python train.py --head_dim=64 --vocab_size=6059 --norm_place="peri" --attn_scale=0.125 --bias="none" --tie_embeddings=true --init="trunc" --init_mimetic=0.7 --lr=0.00154 --beta1=0.9 --lr_head=0.0173 --warmup_steps=259 --schedule="wsd" --decay_shape="cos" --doc_mask=true
MLP neurons of a small language model. Each row is named by its layer, matrix (gate and up: input weights) and neuron, and shows model dimensions 128-255. Each number is 50 + 12 x the weight over its row's rms, rounded and kept within 0 to 99. A neuron's up and down rows have the sign that makes its largest values positive.
Before each neuron's rows, "fires on" lists the tokens most often at its 100 highest values on Wikipedia text that the model never trained on.

fires on: ",", " and", " —", "r", "u"
L4.gate202:62 42 35 41 59 37 31 59 58 49 76 67 60 50 57 35 52 35 46 56 61 58 70 40 58 58 59 51 54 29 50 50 51 49 44 42 50 42 39 35 41 38 49 50 54 44 10 67 49 38 39 32 49 39 44 48 55 51 58 49 37 41 46 65 58 60 61 42 46 43 35 55 46 45 39 60 51 51 44 55 55 46 44 35 62 53 55 68 47 41 31 37 37 56 59 62 39 57 50 41 53 54 74 46 39 70 58 50 58 48 41 59 44 55 60 60 65 34 43 49 57 36 60 46 43 30 46 47
L4.up202:58 66 38 42 49 46 62 60 43 31 59 38 59 29 37 48 26 53 70 28 43 51 41 37 40 64 60 54 33 48 38 40 43 33 60 47 47 58 52 50 44 70 52 46 38 71 48 45 47 65 43 42 49 27 68 31 60 49 56 53 46 23 26 26 59 38 51 64 64 55 61 42 24 54 41 65 64 52 44 63 62 62 33 35 46 37 46 46 39 37 38 76 37 40 48 64 45 66 41 37 64 51 49 60 36 59 62 60 51 62 65 22 53 44 58 51 40 48 45 57 57 61 50 46 53 63 38 32

fires on: "6", "in", ".", "el"
L4.gate377:94 30 68 46 52 39 39 38 20 35 63 48 51 57 58 36 25 64 47 62 72 44 46 52 51 54 37 51 41 48 42 75 60 50 31 36 38 59 60 54 58 50 62 43 32 49 55 42 46 28 47 56 54 66 37 50 33 63 78 50 35 53 57 43 49 54 50 67 56 37 49 46 49 43 23 49 29 65 39 65 55 61 48 37 32 42 58 57 53 55 40 70 65 45 49 47 65 47 50 32 50 61 69 40 60 82 52 41 40 53 64 54 25 44 64 43 61 58 58 59 51 42 53 56 60 27 52 45
L4.up377:58 44 60 60 51 47 36 40 53 56 45 35 47 58 49 50 40 55 31 44 42 45 40 43 46 40 58 62 41 34 40 52 33 52 45 42 52 29 56 58 53 49 61 49 39 45 45 59 29 33 66 41 25 36 52 80 47 44 37 56 43 62 79 42 63 53 52 39 27 34 63 41 53 44 75 60 66 40 82 59 36 45 55 37 37 40 43 60 61 51 53 61 73 53 29 43 50 35 45 65 40 47 46 39 53 42 34 73 48 50 52 33 42 46 46 74 67 51 51 38 70 74 43 57 39 27 50 52

fires on: ".", " and", ",", "\n"
L4.gate250:58 54 42 50 57 51 47 50 61 55 60 42 50 28 35 37 32 27 53 61 58 49 46 40 54 55 51 57 34 33 48 62 36 47 50 35 47 59 38 48 46 53 66 57 59 55 38 57 58 43 40 50 60 54 35 31 58 55 54 53 51 67 45 32 65 33 68 73 38 33 32 68 77 51 43 49 44 38 62 48 32 60 67 51 54 52 58 52 50 36 63 46 30 48 64 37 57 54 44 48 53 32 44 81 41 36 47 47 50 47 53 58 29 53 57 58 47 59 41 30 71 36 49 45 47 60 41 62
L4.up250:68 62 73 51 42 58 52 54 52 64 36 36 50 50 57 46 54 64 52 48 47 26 17 61 28 39 34 45 71 38 39 45 27 73 57 55 56 47 53 58 54 66 56 44 43 40 58 60 50 56 57 67 60 53 31 33 55 43 50 38 49 50 56 51 75 65 54 40 42 60 57 31 41 47 38 45 55 59 68 51 51 41 54 55 45 50 54 57 57 54 55 63 21 34 47 61 65 54 46 23 42 65 44 24 42 59 53 53 47 52 54 39 44 55 25 56 40 34 61 48 55 55 19 61 23 40 52 58

fires on: "6", ".", "'", "7", "8", "4"
L7.gate646:48 49 59 56 45 57 38 33 44 69 50 70 57 60 17 42 50 73 46 50 59 53 36 55 52 39 48 29 37 49 43 35 62 51 59 47 39 65 65 54 49 53 75 60 49 53 33 48 41 41 46 58 76 68 75 63 51 38 44 68 57 63 44 60 33 47 76 58 40 43 47 55 68 41 37 67 40 55 47 50 55 48 57 81 47 65 43 46 60 63 51 51 58 55 50 48 67 18 50 22 51 63 68 24 40 64 41 41 49 37 64 45 39 37 55 48 56 33 61 41 48 46 57 49 29 37 61 55
L7.up646:49 69 58 56 56 53 44 55 46 59 57 65 47 38 33 50 64 76 53 34 47 56 43 47 20 44 51 59 50 53 58 74 58 45 44 45 54 58 52 51 32 46 39 29 62 34 56 34 49 77 71 66 68 65 56 61 57 67 43 47 51 56 71 49 81 35 56 57 41 33 57 45 62 42 42 66 61 50 56 45 36 62 79 71 34 25 59 66 47 31 53 45 40 61 66 48 59 41 45 53 63 45 34 58 62 50 46 58 76 53 54 46 58 25 57 51 55 32 52 41 64 47 53 49 50 50 51 35

fires on: " of", " in", ",", " c", " C"
L5.gate450:35 78 20 57 50 50 51 70 51 69 43 38 68 52 47 31 49 47 39 34 65 55 46 33 58 63 44 42 44 46 55 72 48 42 56 51 27 43 45 55 48 52 58 42 62 62 58 51 47 48 52 46 33 50 43 51 55 58 62 39 46 52 56 53 56 40 60 34 52 70 75 41 27 51 60 36 47 76 58 41 49 47 42 44 34 57 42 62 50 46 57 35 54 66 33 58 75 46 66 67 57 46 54 49 37 52 61 38 65 67 43 59 61 67 25 48 33 41 61 37 75 32 50 28 62 50 79 38
L5.up450:54 74 36 55 70 38 45 67 38 69 52 34 56 52 35 49 69 42 17 29 43 45 64 47 54 62 33 77 48 31 68 63 58 63 61 42 46 57 50 80 32 58 69 51 47 53 68 46 45 52 33 36 54 68 56 46 63 63 54 41 56 46 53 57 79 56 47 56 53 44 58 38 55 48 45 50 63 71 50 51 16 64 62 63 50 58 31 46 48 31 63 55 36 50 70 62 56 66 48 26 42 37 31 63 39 45 49 51 69 38 54 67 68 59 44 45 34 50 56 55 67 45 54 40 70 52 61 55

fires on: ","
L4.gate66:51 46 43 35 32 29 27 69 40 51 61 56 56 45 65 64 46 48 51 39 49 37 44 44 56 55 41 53 60 42 39 67 45 67 59 30 59 56 42 35 47 70 66 50 21 63 41 34 38 41 67 43 34 47 30 53 66 82 58 40 47 52 58 58 65 53 53 26 40 33 45 44 64 51 45 56 54 61 38 56 48 64 36 43 55 47 60 51 65 39 44 52 38 55 51 36 23 44 43 64 46 38 51 34 42 42 63 50 60 28 35 59 63 36 71 66 68 52 55 43 45 30 50 60 34 54 66 35
L4.up66:69 45 54 54 66 68 50 73 43 52 51 63 29 47 62 48 39 61 32 43 31 53 35 60 77 64 41 37 68 32 45 53 37 67 76 43 52 56 64 74 41 64 72 47 55 67 40 55 48 46 43 43 45 54 50 37 40 31 61 62 67 44 43 51 68 49 61 73 33 21 25 43 48 43 41 59 67 74 52 37 35 45 65 52 60 47 57 66 68 61 38 55 35 39 51 53 51 79 38 34 62 35 43 54 50 54 42 24 44 49 59 52 37 53 44 57 34 46 58 46 43 45 28 29 44 53 51 59

fires on: "3", "2", "9", "7", "8", "1"
L7.gate222:61 39 52 67 42 56 49 40 42 47 56 51 62 43 41 42 44 67 41 37 62 67 52 57 42 53 61 55 49 47 52 61 45 69 47 45 47 34 76 44 54 47 51 44 34 42 40 55 56 57 34 54 47 88 66 57 51 36 34 75 39 60 57 66 45 72 68 55 46 50 45 55 47 57 22 44 50 47 68 73 35 37 51 65 57 39 73 54 42 52 37 86 44 55 51 53 60 57 45 36 55 62 49 47 67 58 44 29 44 42 36 64 35 65 54 57 69 45 38 58 63 40 56 63 45 61 40 46
L7.up222:30 54 61 50 27 39 50 52 57 44 35 63 38 50 57 46 33 68 58 71 47 62 64 46 38 28 54 46 65 44 39 72 65 25 53 39 33 49 40 62 60 26 51 53 41 29 64 36 56 72 41 56 56 51 61 52 60 70 61 54 32 38 54 57 72 27 50 51 57 48 51 58 60 49 42 46 53 51 62 54 33 44 49 47 41 44 87 60 57 81 74 26 34 38 28 70 51 37 55 55 52 47 76 47 59 55 34 57 64 56 55 50 33 33 64 55 79 34 50 55 52 52 56 59 43 51 59 59

fires on: "\n", ".", " War", " post", " Year"
L5.gate130:52 24 44 59 41 31 64 53 50 64 54 55 60 46 32 51 24 41 50 46 51 47 49 41 62 77 61 53 59 53 41 70 56 50 60 49 26 52 66 56 23 32 47 54 50 36 45 73 56 59 51 18 62 42 63 69 37 58 57 57 50 47 45 64 55 80 62 54 44 60 35 48 69 52 45 39 62 59 49 35 39 09 60 53 65 52 58 46 50 47 52 44 33 65 44 47 47 59 55 52 61 69 70 55 41 42 35 49 65 37 45 34 55 61 23 91 41 44 39 54 58 45 54 53 49 60 40 38
L5.up130:52 53 64 65 74 51 63 45 70 54 43 67 68 44 53 56 34 42 47 63 46 45 67 53 48 54 74 59 54 18 49 45 27 21 45 54 46 75 58 32 47 39 51 61 44 50 40 49 49 42 44 27 39 47 56 48 53 46 43 60 57 55 76 37 29 51 54 37 44 58 54 54 67 28 45 46 61 66 45 19 67 35 50 45 53 48 38 53 57 35 55 47 63 51 63 39 66 27 56 55 53 59 50 59 50 34 54 66 70 46 68 53 76 50 44 55 57 54 48 50 64 59 49 62 45 46 30 49

fires on: " "
L7.gate155:43 53 61 51 51 44 46 31 49 47 42 70 53 43 48 44 31 25 67 37 42 34 56 51 37 35 61 52 54 42 65 64 43 47 63 43 57 48 65 56 37 51 40 51 48 44 35 44 49 31 44 49 69 23 48 30 37 57 43 32 55 55 49 40 49 65 47 33 44 55 60 41 38 31 50 71 57 56 59 35 50 62 58 41 54 67 44 48 62 65 44 59 45 55 61 67 68 47 77 50 64 39 46 69 36 42 61 46 42 11 50 70 45 64 41 54 56 42 52 64 64 52 55 50 38 47 44 41
L7.up155:55 46 61 24 57 13 69 69 35 17 58 43 38 59 60 46 53 56 51 42 53 59 80 49 30 61 63 58 50 33 41 57 37 52 44 37 57 51 56 43 68 55 42 61 49 48 66 52 54 65 45 45 82 40 65 38 23 44 48 57 46 58 45 71 36 32 49 52 43 51 40 55 52 55 72 49 61 37 43 61 57 64 50 42 49 19 36 36 49 42 56 30 39 47 53 58 60 69 54 81 73 45 29 54 53 32 59 73 54 42 37 49 46 42 40 51 47 50 42 65 47 35 32 63 56 35 59 41

fires on: "."
L5.gate546:21 63 63 26 32 48 36 34 54 53 46 74 54 57 61 52 39 62 47 42 53 54 51 34 60 52 65 47 50 64 47 54 35 33 51 37 46 54 55 57 25 61 58 49 49 58 46 51 51 69 76 48 31 52 47 59 43 62 60 36 49 49 49 59 40 46 53 43 64 44 47 80 33 62 37 46 64 53 68 60 60 31 61 49 62 49 56 67 63 37 49 57 19 47 59 41 47 31 66 27 63 18 39 26 46 51 44 45 52 53 55 67 36 70 30 40 35 44 56 51 47 55 73 42 41 69 43 61
L5.up546:54 52 35 47 43 62 69 40 61 45 44 75 34 45 68 46 39 72 32 25 56 59 49 57 70 44 49 55 39 46 39 26 52 51 46 50 52 41 39 27 68 44 49 47 26 33 39 50 52 52 34 53 43 53 38 51 29 62 46 52 39 55 58 50 48 28 56 64 52 49 46 52 41 40 57 41 62 51 69 73 53 52 68 37 32 36 51 57 42 49 79 64 59 52 50 30 61 52 47 33 54 63 51 46 55 39 47 30 69 47 42 39 52 39 55 57 56 36 47 56 47 24 59 56 53 74 52 67

fires on: "9", "1", "5", "0", "4", "8"
L7.gate207:67 69 51 63 56 70 48 42 53 62 45 58 50 62 43 32 52 34 31 20 51 64 50 39 35 80 56 59 42 50 61 60 39 45 58 51 60 48 55 26 62 41 59 40 41 38 61 58 38 43 39 35 45 79 25 25 40 88 32 53 55 46 67 51 44 45 70 51 42 24 31 36 56 61 48 35 51 49 68 37 53 42 49 35 53 73 53 51 61 68 65 44 57 45 42 62 57 58 61 52 49 38 55 52 34 42 36 51 65 43 36 59 45 44 65 69 38 52 40 47 45 66 34 49 38 73 51 53
L7.up207:30 49 54 29 49 33 61 48 67 47 35 50 66 58 50 47 48 55 56 69 47 37 42 43 53 62 32 38 53 49 36 56 64 43 40 45 46 65 63 51 39 48 70 59 45 56 52 59 51 64 50 64 64 60 39 63 56 67 70 54 37 52 29 35 60 34 49 60 61 74 45 50 36 41 53 60 58 61 29 67 54 22 43 56 42 58 61 33 40 64 49 33 32 50 54 37 47 47 38 57 42 53 58 53 69 55 45 51 56 63 60 55 45 29 61 41 65 70 68 50 46 44 64 75 43 52 46 72

fires on: "0", "1", "9", "2"
L7.gate224:43 64 51 52 47 55 63 40 62 59 55 50 58 58 32 40 39 49 41 40 83 57 48 31 60 59 47 68 50 55 60 75 37 51 18 34 36 59 49 35 46 41 56 36 57 50 45 43 49 49 55 58 44 61 60 43 25 57 55 47 38 77 64 58 50 50 67 53 54 33 34 47 62 55 31 43 30 34 62 51 70 58 44 52 46 48 50 63 33 55 59 52 42 59 42 44 45 49 45 56 32 51 33 62 37 67 67 74 84 71 27 65 47 60 64 56 55 51 75 59 57 36 35 54 68 30 40 47
L7.up224:48 56 39 36 36 37 38 42 45 64 54 37 62 48 50 54 54 37 58 51 61 54 41 49 37 69 48 33 46 41 54 58 41 45 46 36 36 59 52 35 65 35 31 47 56 55 36 59 64 56 56 42 67 66 65 55 29 48 59 51 54 65 33 69 39 55 59 53 53 41 39 50 49 44 44 37 35 64 42 30 66 58 51 36 73 33 39 20 44 45 55 40 61 44 41 45 42 59 42 60 42 45 30 39 33 74 52 68 49 75 76 63 41 46 74 17 42 68 62 64 49 61 74 45 62 64 42 42

fires on: "8", "7", "6"
L5.gate447:40 69 52 48 49 31 48 45 62 51 51 30 57 47 46 33 56 61 49 52 58 35 61 67 32 47 59 55 25 71 45 46 34 53 26 46 59 38 46 41 36 32 49 44 55 39 46 49 44 45 44 72 58 63 54 44 49 63 55 61 33 68 47 53 37 55 64 49 58 42 40 38 44 39 68 41 59 56 60 44 52 46 67 63 33 33 38 46 49 54 33 62 50 28 51 39 54 30 40 32 46 34 38 48 47 68 45 69 51 53 40 66 49 42 35 45 45 45 48 35 45 41 61 68 69 61 70 63
L5.up447:52 50 46 62 25 53 65 37 53 57 40 49 47 62 41 48 52 76 39 46 51 48 44 60 37 56 31 51 48 57 45 72 36 47 54 45 43 44 43 44 26 39 37 41 44 39 76 54 34 71 43 52 70 54 57 44 68 84 82 40 52 58 70 54 34 31 49 56 68 34 42 62 40 35 39 58 45 33 44 72 54 67 35 62 41 38 54 71 55 49 66 54 34 41 49 33 52 49 54 40 69 45 47 54 43 37 74 35 67 41 57 47 20 39 46 49 47 46 61 41 24 44 46 66 65 37 63 36

fires on: " —", " with", "\n", " –", " Yes", " "
L7.gate57:34 50 47 42 36 70 46 34 25 45 35 61 70 42 44 44 38 35 60 49 63 73 54 48 47 55 44 35 74 32 49 59 49 58 55 60 42 57 62 52 63 34 28 59 46 51 49 56 42 34 45 50 56 35 51 36 69 44 50 58 41 52 62 87 44 63 59 34 38 55 63 41 26 38 69 55 50 55 28 56 59 43 36 21 49 56 84 41 57 57 28 44 74 43 47 41 48 53 70 55 46 39 53 54 44 43 50 43 38 45 49 45 28 55 82 49 61 36 62 53 48 52 60 42 49 47 48 58
L7.up57:57 59 63 44 39 59 55 52 47 35 51 61 62 62 40 35 57 52 53 34 32 63 52 46 42 52 34 37 37 59 43 45 46 44 62 60 47 54 58 43 75 45 58 40 65 27 49 58 45 38 43 90 58 40 77 46 41 43 51 48 49 46 53 83 48 34 49 64 62 56 48 69 58 36 57 47 60 62 38 64 35 74 41 73 41 27 54 52 35 71 54 48 28 55 55 44 37 49 38 43 49 53 39 66 57 44 39 79 65 56 36 56 44 37 60 58 52 49 32 64 71 35 79 39 37 64 54 74

fires on: " St", " B", " st", " F"
L5.gate21:42 57 50 45 38 48 55 51 58 41 78 62 49 60 54 50 69 50 56 57 44 40 62 54 40 72 25 62 52 63 53 53 56 38 39 53 61 54 31 81 42 49 31 63 39 34 28 32 50 31 53 61 42 53 38 28 71 53 52 50 67 54 40 45 47 43 60 64 63 70 80 47 35 37 50 29 54 32 52 32 66 47 58 52 61 49 33 46 55 46 45 49 51 59 37 30 39 59 47 40 50 38 52 26 54 51 32 74 43 60 60 76 52 48 16 47 62 51 46 29 59 50 48 48 43 37 45 27
L5.up21:55 42 46 51 57 47 47 74 59 43 54 40 58 68 58 67 39 45 45 62 47 52 51 41 49 44 35 50 34 42 38 38 40 28 64 64 54 35 61 56 40 59 68 64 22 44 33 39 64 41 48 35 43 55 39 30 49 34 56 59 70 50 58 62 46 56 50 53 56 81 71 38 53 37 64 50 31 43 40 47 52 42 64 67 66 73 48 61 70 44 32 48 58 43 73 37 58 57 79 40 73 37 82 44 66 53 67 59 54 49 45 66 52 25 27 59 41 39 69 29 51 92 67 51 37 54 66 52

fires on: ",", "9"
L4.gate692:56 56 44 50 53 49 43 26 48 53 45 69 52 56 58 67 58 60 33 67 63 55 28 45 47 49 56 54 72 53 47 52 56 61 30 60 37 56 51 33 43 43 59 51 45 61 54 65 48 35 62 44 20 75 32 43 34 71 58 66 51 58 73 66 26 60 62 55 62 37 45 53 55 42 48 55 46 30 41 36 52 49 36 46 49 65 53 50 48 35 48 51 36 59 60 53 58 36 45 54 31 47 48 56 52 32 46 30 61 56 67 63 42 29 33 33 39 41 58 47 81 45 42 47 31 47 49 71
L4.up692:42 54 48 48 47 68 45 57 54 46 57 68 23 52 47 53 60 52 46 46 38 54 32 50 39 31 65 56 65 28 48 61 51 54 67 62 61 66 31 47 66 58 57 28 34 47 42 37 67 40 44 58 47 48 39 41 54 52 24 49 53 30 52 53 48 49 47 49 52 61 48 33 50 35 58 50 45 46 41 55 36 43 48 60 48 19 33 33 29 51 37 25 51 43 54 27 65 47 54 52 66 57 57 77 51 69 61 54 37 47 71 52 51 32 62 30 60 44 83 60 37 45 77 51 61 52 54 59

fires on: ".", "c", "-", "–", " "
L5.gate282:56 67 51 36 50 43 39 63 57 55 48 38 56 27 43 37 32 29 50 59 63 55 41 43 82 30 61 46 51 67 27 61 69 45 52 54 76 29 42 66 51 59 40 48 38 41 53 74 60 45 42 49 38 64 41 60 53 46 57 80 31 59 32 22 55 50 59 43 66 44 60 42 44 28 42 25 62 50 55 56 65 43 53 45 50 29 53 63 50 52 43 68 49 60 62 47 58 40 16 31 59 64 64 75 37 53 22 44 70 51 59 53 46 36 38 74 44 79 50 64 65 43 45 72 58 54 37 57
L5.up282:45 56 67 37 47 59 68 38 36 52 49 45 47 57 39 33 52 49 66 26 60 54 56 52 61 34 36 53 32 46 47 38 21 49 39 37 52 56 48 93 38 48 58 48 46 55 47 49 62 46 51 40 37 61 39 39 46 41 40 53 55 73 71 54 40 41 51 42 46 31 51 32 53 36 68 46 83 58 67 39 36 67 49 43 37 51 55 45 44 55 63 46 55 28 43 49 49 43 62 58 43 25 44 43 41 47 82 48 63 46 61 44 74 50 67 55 25 30 19 42 55 60 53 50 37 53 25 52

fires on: " St", " ro", "e", " st", " No"
L4.gate385:55 41 46 52 48 36 37 50 68 43 61 74 53 47 84 55 51 70 51 44 35 38 57 34 66 65 38 39 38 48 22 60 65 42 69 43 62 57 45 51 60 59 30 64 47 38 67 44 57 36 60 18 44 46 35 45 38 63 36 44 61 39 60 50 37 35 46 44 60 62 50 53 40 47 43 58 49 74 60 65 53 34 38 31 55 49 59 45 52 42 57 52 65 41 51 53 38 52 64 30 85 49 50 50 50 53 56 61 53 47 58 87 54 40 41 53 46 64 72 39 58 51 53 54 31 53 42 38
L4.up385:52 52 34 47 52 60 47 59 24 30 61 59 50 72 77 35 47 47 68 49 39 62 68 39 57 56 19 32 40 60 34 30 42 64 41 43 44 67 45 57 53 53 60 69 61 61 53 33 41 37 62 26 27 51 51 49 57 60 60 45 60 65 33 50 41 42 48 38 59 55 58 70 39 61 56 50 57 24 46 49 45 41 60 47 48 45 54 42 39 47 59 56 64 47 56 61 40 48 55 49 82 51 51 57 53 69 56 50 47 24 47 55 56 66 47 48 50 40 47 37 51 59 38 52 59 24 67 62

fires on: " and", " with", "9"
L4.gate171:33 62 47 48 33 56 29 26 56 51 68 67 44 41 37 56 36 44 55 69 62 62 42 63 56 54 69 46 64 62 49 70 40 28 50 45 32 39 57 60 49 51 49 38 40 55 48 58 51 39 57 41 39 54 45 32 41 48 44 66 25 27 43 49 45 51 67 54 85 32 43 35 33 38 49 43 49 58 41 62 48 45 50 48 59 52 51 48 50 31 39 37 62 69 41 58 61 52 76 50 45 14 51 36 61 72 40 57 73 47 50 38 31 71 49 40 63 43 40 60 50 26 54 46 50 54 49 66
L4.up171:28 61 56 52 61 54 33 28 55 44 55 65 59 48 41 55 59 61 43 50 59 52 48 44 52 39 41 46 52 91 56 42 67 61 43 57 49 50 27 55 59 63 48 70 55 49 44 48 60 50 53 35 39 21 54 57 75 62 49 50 40 61 71 53 31 43 51 52 41 41 53 42 48 30 51 67 44 44 41 33 50 57 35 37 43 41 32 30 44 65 42 24 42 82 61 44 46 65 56 32 65 49 53 40 44 68 56 71 46 57 72 56 50 58 40 50 52 36 68 48 49 47 69 39 59 33 37 34

fires on: "."
L4.gate240:65 54 28 30 42 70 48 55 73 52 51 62 60 36 51 65 35 35 46 45 32 37 53 52 64 70 63 49 39 55 32 81 52 33 53 76 29 20 51 54 47 49 54 35 39 46 51 39 69 45 50 67 47 52 37 53 36 64 72 68 53 45 49 65 41 53 66 51 44 30 58 69 53 59 24 43 55 63 50 73 51 31 67 39 58 60 55 46 38 32 67 51 42 68 41 40 52 67 32 57 56 34 60 37 38 38 53 46 59 53 69 46 45 67 40 34 47 55 53 56 47 30 50 41 32 44 51 53
L4.up240:44 56 50 53 50 55 64 49 35 42 39 43 46 50 51 27 48 59 37 56 64 40 61 54 70 68 64 50 38 53 41 48 42 34 51 28 31 42 35 46 45 36 63 54 72 50 48 39 54 58 51 58 35 57 33 52 33 58 30 30 48 63 46 63 56 52 52 56 67 50 47 32 53 29 47 48 58 68 64 32 40 61 62 36 50 17 47 50 55 48 57 40 51 46 52 47 63 36 60 63 33 19 31 48 58 52 68 48 57 42 44 62 58 45 33 55 80 48 44 42 50 46 65 57 58 42 17 54

fires on: "9", "4"
L7.gate639:49 66 54 57 36 28 67 53 62 49 60 60 46 44 39 43 39 36 66 50 61 48 23 58 50 62 55 55 46 60 28 53 31 24 52 33 49 34 41 44 76 51 50 56 39 57 35 29 29 48 52 42 57 55 52 70 53 49 62 47 41 55 36 53 53 56 68 56 21 30 36 32 22 49 65 52 33 39 50 34 48 51 66 41 45 45 67 55 74 31 46 46 75 67 38 61 43 62 56 43 53 15 53 29 28 43 50 44 55 58 54 48 51 62 69 75 57 31 56 49 69 35 71 38 56 88 51 46
L7.up639:47 36 49 43 36 51 59 37 53 50 61 45 36 48 40 60 51 42 42 44 49 71 46 46 55 55 38 45 44 56 69 52 47 64 48 39 43 33 55 41 32 36 65 54 44 58 70 33 46 50 53 55 21 59 38 50 37 54 66 41 41 49 61 54 56 53 50 54 74 51 46 56 45 45 48 52 39 48 28 56 45 47 53 59 48 48 59 42 20 47 57 33 47 68 54 27 52 31 44 33 53 33 63 36 43 74 68 57 44 46 60 32 47 34 59 42 33 26 45 51 17 52 52 26 59 49 59 55

fires on: "2", "9", "5", "4", "3"
L7.gate278:46 59 55 52 16 51 36 35 66 44 40 68 60 43 49 27 47 44 55 48 80 74 57 51 44 52 38 54 67 61 54 31 47 54 37 48 46 52 45 42 65 49 49 43 64 81 59 50 55 12 32 44 45 43 57 57 57 48 32 58 58 52 59 39 58 64 60 53 53 38 64 32 21 67 48 41 52 43 47 55 64 65 54 49 49 46 30 59 53 36 41 44 68 52 37 74 59 39 35 65 64 24 37 46 62 37 39 66 47 57 44 47 38 50 50 60 58 35 48 31 59 50 75 50 51 15 44 46
L7.up278:47 50 48 25 52 40 47 34 72 42 54 72 46 52 58 37 65 60 51 56 68 67 60 53 37 77 65 42 56 62 56 65 31 46 24 39 39 32 40 50 71 53 46 71 41 52 55 54 58 42 32 38 54 61 51 70 56 60 51 53 38 38 56 53 43 37 57 68 53 43 39 52 36 47 54 33 47 37 28 43 60 64 59 46 49 46 51 57 43 29 49 49 35 51 57 45 46 63 39 64 57 42 52 44 45 34 55 53 68 49 65 55 62 74 54 54 54 58 31 42 24 31 50 46 52 50 62 50

fires on: ",", " two", " and", " its"
L5.gate42:51 70 48 52 37 52 50 55 34 34 49 57 47 45 49 45 39 37 42 34 73 50 62 53 41 51 62 57 28 64 32 51 33 47 60 32 54 57 55 60 60 49 40 40 56 27 35 36 41 60 55 55 68 29 37 55 64 48 58 78 57 56 75 59 42 39 66 58 48 38 56 47 33 68 64 54 43 70 52 55 60 55 47 50 52 57 46 35 56 41 52 36 71 56 58 38 57 53 77 47 54 32 54 52 49 37 60 71 43 35 60 50 40 59 51 47 57 56 71 33 45 32 56 30 42 47 64 57
L5.up42:49 52 41 48 54 59 70 35 49 51 42 57 59 56 46 37 33 29 33 50 42 56 36 35 62 43 61 33 58 38 45 32 37 47 86 57 50 38 48 54 55 51 46 42 54 73 37 44 46 37 66 27 60 46 48 41 53 14 67 63 56 52 43 53 46 57 50 56 37 58 49 65 34 54 52 63 33 77 35 47 58 50 50 48 54 34 57 59 74 54 45 40 79 51 57 52 53 50 63 57 45 52 37 49 52 48 43 48 75 46 45 56 40 47 53 55 44 53 68 58 37 68 45 54 47 27 59 42

fires on: ")", "),", ",", "iana"
L4.gate623:39 50 44 57 41 64 30 50 60 45 54 33 55 43 49 54 43 50 43 30 63 56 39 47 68 45 43 65 52 47 46 47 59 63 34 50 33 49 55 67 40 54 64 34 53 46 51 43 32 54 52 42 39 52 49 34 42 65 43 53 33 44 33 43 72 37 58 49 55 41 46 56 40 49 18 39 43 34 42 35 45 30 49 44 30 50 65 57 51 51 57 54 38 45 57 43 47 43 74 41 53 24 54 43 64 43 56 47 62 46 30 39 47 53 52 73 46 76 70 18 56 32 63 52 52 82 43 65
L4.up623:53 38 82 54 45 53 68 66 52 71 52 45 52 45 59 59 54 37 39 45 34 65 32 42 29 51 54 37 61 56 51 52 61 74 48 59 74 42 64 48 30 45 51 36 32 55 27 34 46 52 76 30 78 43 56 54 32 31 45 41 30 58 46 44 44 36 51 47 44 52 55 36 43 43 38 65 36 64 43 49 38 36 31 68 55 63 51 53 77 75 47 57 42 35 71 55 46 51 40 39 46 60 47 69 30 52 57 44 55 44 34 59 63 32 59 57 41 49 45 35 64 43 42 50 42 52 45 45

fires on: "2", "8", " features", "ch", "3"
L5.gate523:52 42 40 71 40 61 67 34 47 46 73 78 49 61 54 64 37 67 14 71 63 46 52 77 32 40 52 30 50 45 36 32 44 49 32 59 52 32 35 57 60 40 58 74 55 48 53 65 47 50 55 59 69 45 39 48 52 39 54 49 53 65 59 56 50 69 56 43 39 59 55 65 55 57 17 58 23 53 57 44 54 52 42 49 55 47 55 38 41 56 41 44 83 42 52 68 52 42 73 57 59 30 48 42 52 47 37 44 53 43 69 63 39 55 46 68 70 39 36 40 56 51 35 43 29 60 41 42
L5.up523:49 50 78 46 16 45 36 37 44 47 56 42 45 52 52 64 49 63 34 68 55 29 50 56 59 46 59 36 31 38 31 50 33 42 50 56 37 51 52 48 35 67 43 50 54 34 47 43 59 55 44 56 70 33 62 48 61 44 49 40 35 47 41 55 40 17 38 45 55 49 68 72 42 69 37 62 51 49 54 59 59 51 44 46 74 77 51 60 54 43 68 42 54 23 50 75 54 67 65 56 56 32 36 39 61 37 45 28 55 56 43 58 29 55 45 66 48 58 32 45 41 55 40 41 49 60 54 47